{"num_hidden_layers": 13, "hidden_size": 224, "num_attention_heads": 7, "num_key_value_heads": 7, "head_dim": 32, "intermediate_size": 576, "vocab_size": 8192, "hidden_act": "geglu", "norm": "rmsnorm", "norm_place": "peri", "norm_eps": 1e-06, "positions": "rope", "rope_theta": 10000.0, "rope_fraction": 1.0, "qk_norm": false, "attn_scale": 0.177, "bias": "none", "tie_word_embeddings": true, "parallel_block": false, "extras": ["capped logits"], "init": "uniform", "init_std_qkv": 0.0394, "init_std_o": 0.00773, "init_std_up": 0.0394, "init_std_down": 0.00773, "optimizer": "adam_atan2", "learning_rate": 0.00144, "beta1": 0.95, "beta2": 0.95, "weight_decay": 0.15, "lr_head": 0.0188, "max_grad_norm": 2.0, "warmup_steps": 583, "schedule": "wsd", "decay_fraction": 0.741, "decay_shape": "linear", "final_lr_fraction": 0.05, "batch_tokens": 65536, "max_seq_len": 512, "doc_mask": true, "train_tokens": 570500000, "max_steps": 8706, "dataset": "wikipedia_en"}
MLP neurons of a small language model. Each row is named by its layer, matrix (gate and up: input weights; down: output weights) and neuron, and shows model dimensions 0-223. Each number is 500 + 50 x the weight over its row's rms, rounded and kept within 0 to 999. Numbers have three digits each. A neuron's up and down rows have the sign that makes its largest values positive.
After each neuron's rows, "fires on" lists the tokens most often at its 100 highest values on Wikipedia text that the model never trained on; "fires before" lists the tokens most often just after its 100 highest values on Wikipedia text that the model never trained on.

L10.gate117:559547670548464564449489418521514526582604474480532533485405429422452546519560604552473552492481495427551448440447461593467565496462521490432533552474460488505533588547499530430565538496471537509577497489509461533436513405523492426522495492549444534472480515520476494580566498512454490480495498486527551527511449463535476519564447412491359498601561554531405436461416528490564491506499537475493501480483453457585525544456473468535401496578561504458533508412423455477458492463582576447486555444484463510491513482515461365514554464536478524453571463517455526576482442428506537548499485542523595540507454461529540487513485397550444508504504510461557609484488592488367548455474
L10.up117:502562531476459522430564497509469529553478547558557559548511532558513554416429523494614458528428531447497476522471418522443551493502535515477558482366434457478530554512457417497463448452523582493475449459477500512460457473461479508558367457522523411482457373591477564552537477498422460552461503418452438552407385535426532469475384497547446488601560521537521477474504484448582491457573537532598559565542520484486537462476423522460430440568527505451514471426413548464470491479524477536494507561434557430434554397405530469537427490472552502519477464428463475439521575531410587462476436528516537520443485482512444554437448525495497516557405452497465550466556519502492471515560
L10.down117:469511364514498450476610547495520523516449524509629577467487536515493525430395455582547486535510553555449542432570531526549466459547549473472537414487482480505530534483463418410500488511503525553462484437546487473445536510492461521558340462517536426424543397564487488520458475480513444536477481476420443502497492462423505582505481504531520439523585498556496465509601412458500478431569539527550459595551529485393493391546476624391434495500474498402463559484429476441568481455475498504514461503482513389503541484421476505506448520550520568499511465490529410455463501499418539474517544517588444593449518511576506474455505512445525530467504435545438590553458536429579522460532
fires on: "ops", "i", "act", "ton", "ex", "the"
fires before: "is ", "i", "us ", "a ", "i ", "ops"

L10.gate504:543475542477556478563529433557435470508546553448423526506625450518543523512471484597523501481530519461596542465545472535407547482548452487437513544524484508450449570519531488577562521441449494493544481505449478496566539498479371520417509504406502489504504464514505539437605510569464442470538602456495547493508421497552504474568475559559551446491522527518527526368624466511423547433483380482415484471499485486545527513415524514516589412510471479543521503573545501487487509539559546375510510545497410464521540464616429484453469408403575617463562481521528465522402505492552507471523526534532526460584553493504492472555479546438588547417420525529480426521578559537515490535464
L10.up504:477504427479456488501517602499571535483440499585375542544534469536531605493480558511689492508497475520390453502478522365615507597529636518542536451499540473431489479475511518469475505459492515463440438445509582443480484575534421568491412455518527540419532455529492579487506538538529541490552516517465452570449579515583444466544491462510526499473463421524507593511479498501599582412511440568469553604424422475597453473467563512547452457468543527423457446453545483437442453458506516438494481475460424498507478449534548506554566474519499586528549560541428453515588468507533502507492590515521517548528550511521442559499490531546451506483484558468551448445524511454560517449500
L10.down504:561442487568450527568532571465481544468471518389441471487534479496411440377569464495416429460529483573454496593508489452466461529462498560544454567475543602485511459567557511474499508486525460525504604466541520479452528479550441505550476554493527468489516570549538533530429485468536470486510588440484499496453530508461437475427520453453515562576546560453518495459505623492581453590534578575543539516506508540419452415549437451471486531496520452476556549590421474456579387574461472484491469498496566526552439508452547478444541515542435417575462479437464502477532580474577543447370447535427502531488422416431536440487513491522557388561472500474629544501546498528489421514498
fires on: "6", "0", "7", "1", "5", "4"
fires before: "–", ") ", ", ", ": ", ")", "-"

L10.gate68:421461478593458496532512494542461527518431549583438592582497500577560452449422497524470656503520495516506551537464494515505514466558549452521580375452463431480482468463543467520552491529431492486507475541454485524510592430370497486420465555459474517459399544488453415534481510551477459475501576431551410473549568515525545601544509428525488412567507488472507451477544464523575503535518596524500449507543521458495566422428485467480512471384527538510511562456498497468493537554478499535492550523453439517577476512493486534485516412594617452353498554586497422468496540540518556449512492462478588464481584528523554601554462487485551599530549506492538445473526497538397458550505
L10.up68:536509489515485499520512495593527457500497499516525508494496484448539539486442391482454534408505642515530476544537513421474485515389455438484523491537544526458451470436575437537451448427525527439399504499507611467522517623402495507549451506523489412472574562530485611505449501543491502592504408475419470526560509544469597482441482495432544428407566509606521459552358448577522499445492452452514496488487450653440442475534465517486460403506555482446517481490492518522450502522483481580516557493530503499516562497486429458504523536573389452385413595460521434427508526576533486429518508438480474513511487427476479564456512493477495570580543539472583509486513500550540494500554
L10.down68:475485558448554465473477570394519480492454485477362433504558418558477453517498527547481548538492401444378497480512536502585474492469548466554465439525464540516544514466442574409534487626536444499489487482486485509472475517564512508453588489550486526533594430465528445508510539468507493498485445553601566531424543536515466424516588533530431565458460530426457580487507547405409458473497502457540553545524487295501523478522594553510499598523441526546486465511520448406499521416501555457488439456510555476514425442531588456523451462478546479547548476431440508483456453437581494536578551527501525516536475514551565521508429541566477430394464452537500558387450482485508503505522
fires on: "—; ", "0", "9"
fires before: "—; ", ")", "\n", "-", "; "

L10.gate530:534549554438449521466461490457500511394506430507474501435439457567522549495437433495463416521450483471476438473481456510453498568540454597519487508561516515459455530513493399447515514465484498466483465483458400497575645535610490529343386603408529523542568450489490466481548509542571467542529496463464476539490544514526483465516460544571500478533453539530542437494422475473533537525584426542488470466501494471546542496479499492523503383447537475517386526445538565537398471512514531532460530485470476461436473548386521510549495447493430509514411594474506478554489517455478450437475611537493533595562464494471459425438570551437573540559535541436586494451418529573506601563434
L10.up530:467467447471550478567442420416563538515458442539562480545482585569497405542490502604491488519511489441503470511511447529453499573539430507561408399479513433468497349555489490489466504496512503436431510513452391538383493560438454570494495383431489544565601520587494536514485611481449513495601537540484446502498553510537456515499517510465472443501514395478493517538501479515551502470504536497485583493582518504529532404495518451444425488479486441457422451483500540435492458467568435396398459590488431527498480449477476463418564430481527501526408501528532503528491514432505569488435587523441512538464504545488465432404648569445583433457492510475503486470463444484482521479468
L10.down530:567513477501523459588476531535497560584535480480338529542487532496549385530463606526518458482530531526464578500500510485517483478542489452654530458416475473532520514527484553511547509498464443422534491448466527518427472556502490492584515503474484445410391495540435454460488562455403489496560587497497498479508446488525532551475477470461465515505412450534492503528501535471526381466473555503478715617562518460589559508436532501520433529535472520482482560575474513541512470546492431367541504523466563547487515452561503486449465541509548526440516458527505509522488549512505594533463459478448420481440531489497448551516476562509554363510554529463467580586525408465520545541601
fires on: "0", "8", "1", "9"
fires before: "–", ": ", "-"

L3.gate127:512504474510419448542523567515515514506407419555478506534398504508559555500464452551558487470454497455404396579538484444490515518445527446523465576571484513471549526400554508427525471495547502649545493557580527598546528469497548483469481495468504491541445539545439520522444452524488463501562485428466555501488535505453515548556425447473501568428633562479394517488403571512538464487512504533510491506479365571459474478570523524473430427568462468447460529562439478564436416454439413525457481518550544507587487439569451400412500464546541462490495453570521453396452501475539526535536503441580559495528474521449438473563431486533501412470452490560466446556381511481511563476468
L3.up127:465439420570407503498509501525588455471553497484463387534418581497573516607525514417554414501475557447483555532473526461528472438538491480500523625547492484474541495464462518488409542558446442481502518506495547498424470522488542465449525591532466426525414573449437390552563456610499467505506572504430501517569483489443452422560576496501512511519465549472396429522499416557445484480414544462528501419533571463579388549489462491480427631524631483521647529499450527553454465526509560509512515517464552497570561559519507416520550467545470414592461507513463544456588497591464476520553505547525480427491483458540477508548459455462467503542545518519538499494530471466485466478524
L3.down127:582566568433524562511442501506508466516486493556522610495632412508483493404478466537456512489514445506528481455518508571509495613509569564475512357494493477525460491539547468493549467411535498543419427552475464454429430489471494513507447400534512561502614458491578554378456502440488507459480408511536503517470558483528518489427492531477496495474496446560573622516508507414545525533514422533493583562499470507495556425461565466516514382489433488572360427432552432493563518449541491485479449485488446455414452476458519538452485535471523559435559456422523436662451484381547497508501516482529502550517450467447508520532484482554510556485443521479555553497511553526572462494474
fires on: "'", "ph", "r", "or "
fires before: "s "

L3.gate107:452518496411480450509469452425433395572466497498595504431477492470451506444474489486564538564498516564580551529470467402452547527450481482480468504598520558486592459434527477527503427511452483519456549430433501452555479446536588514520529583574521517502445551515527507541478491514564524519531519499598506506539452474473460529510541412548501578523449638532551401515450541465490562532388464523476528505556459424462513565397582463476549488551538474598513470607482552467547490481457542531556488457413531534480573535508428455467456453506512511535528550613572470428530388478454553497501456595460539591564500539570460474492553474536527615469466486544401570458472538613547527505473
L3.up107:462547550514542457548452568476491475484447502560514568437506497489519473470550539500445526576472465576495526455512532449421485551440431475554481438498594564512612465499465563534478409573486453505532547515495497544499462501543488633462537476458480506456522436525588522486441469514527535594485534587475434493538554542526377501557521469519529535533510526546479535489435527557559604488556455501552492543562415435473550518494532439448518449489471511578619593522505533478440486493546468548517573515495443451616521450532456515479476466409554517600384514526521503459559490600460590552495561488587616607554511547632503474467462458526534640483554495551490480500453459473439518526424
L3.down107:456500585579527495509523567536545564409503524614432566572555475505448433499542574450364514430491496480498461535480535515454477469482537509516520405431591524512454460544493502475539528519579500518539466505480443558448503527486422547462472430424465536407587467526531509443518562491477458525455495544379548409474486567604460551496436541547531408515478496499429548470554510571471447433498508445566506506488490572481488444546444548488455387500491553423547600425516482496427543463486468499466492578470521502600520454543524596505504475467497449519444566390527510563566569550481538538473538370498449502484496492515622514493426542464508504445556446457443376519536456447411482493515
fires on: "3", "5", "6", "1", "4", "0"
fires before: "). ", ") ", ")", "–", ": ", "\n"

L10.gate155:445532587443570556502540558427475574608452471495418530495510510568473470544530489529515500516537545510476533540529519543519454483407359446447476552556465593451549511474480460537587532504503377415488591495420515566528450528491450505461465594412424454558435533530502471513475525598538442551462427485538514522467391539453595536436493507424506467509475490551494439458488527535541414475536575441425418580556458556502550505446518483522525427561475525428560528415429481493547524493363484504558505523439498472500539514461516455572508506476447505461499500495454464400507517511542419452553497431570563440456520418492564465451402421460538487476577472426434446455511510447493450557473
L10.up155:548474481473529561530593526482460458487528379444498469531486493477453486542389574468548473455500560470516490483490494494433586521560585545540493484446493450469455550532577381569475534478575470595415426486513465507445424416407494516497478527470492579494522469534528434496400547489500503513565496405497541574362492572500497549515496450450605508501440487509486453495414566372616597459463430519508488522569589614474489492569531502485522589519453484516509479451514500489543521512532488482562512551459492494555456493464480488506604494411507530463478410504507550513449525452576470523506558434623465548522553469464551492529557586480506436472483567466444520580573425427445511522569
L10.down155:485535560446514437512568554547525563525509640470505435531602556508477517491486441496487428470480575496565552503582484432518525480541447453589494482422459456520572518563506503476565487473492526506471510546486395480489485475552475429548520462450454543592519470507537541442565411527564512538451468515558514433587497506541505467469559497555450404479519442492525511466555424553484482359466485424504483495460495547490545475549473544549514515425489550486461522428476361487619461569610494541408528470555517477434541598492598391485513532512446529540525449485496550443438536471476469564591527617492614470447580478576534431467432537565546520475501372504476480493461490516549485510543
fires on: ".", "exper", "elec", ")."
fires before: "\n\n", "t", "t ", "im", "toral "

L3.gate438:489515556568551548412511472544476552473590536433515478559447505406513420469481581455445496522539477424548428508599508431501423505528454548484498539424612501512503492508624494515537487532585545431513497441630440465575475481464525484479478578518523459461523510469607547541516536528469451477539587559539510448449441479519454447495507421571402524547424564485418432500622489526500480545457551417559516475414577538503469499456576623556559511478544420528385474480467531478517491437480569600516478403470547512516446581528424538535530457515511506547546523518479479509473469458495451471454495473526448552562560532446566537391531542472492492471569487408487546480522593537480539463535
L3.up438:386564595507480608465559428567404538447494553484447484452521535584525405437562438439481466468497468484497542503510452465441483541449528560478445577455498476430538448499551532465548439542462586523450455370592462484549488539413468512555485458534497430493500491473589539584566536551461481516556550481498462519505525502515508516464601460416432429612519493563499430437528523568466534534540492456607547456495463566480455474471557515544471532544511449506583506568542460487406473572460574511565491481392429457475364494560501515564473539516415547454498420457403472510588458551481421557525493461470479486427491559501439479514523513510510417482507470422509525504539516463413526453522
L3.down438:516565512385533516502518523507537521511456453426472624430598515550565509538555527456666472425496556461496520623453544550502495446532360554523578502544505568346533492543387558475430543537496455510456480468464522525493493462554620489524451419492522440499471484528436537509469574399508511554445500416487513475509558514450491479399533425485534471525532401473490481487495508491502511524477443556495504613483465527611550453504470520529527535553491545502492494485492435591491481597481503505444559532481440486458529554487575534491450401507480586521449485491475610499521448529534485549465532494445499489456451397505506399498500431550524497522440509587520483512499382516564510483561
fires on: "=", "ear", "May", "ably ", "mine ", "row"
fires before: "\n\n", "ning ", "the ", "for "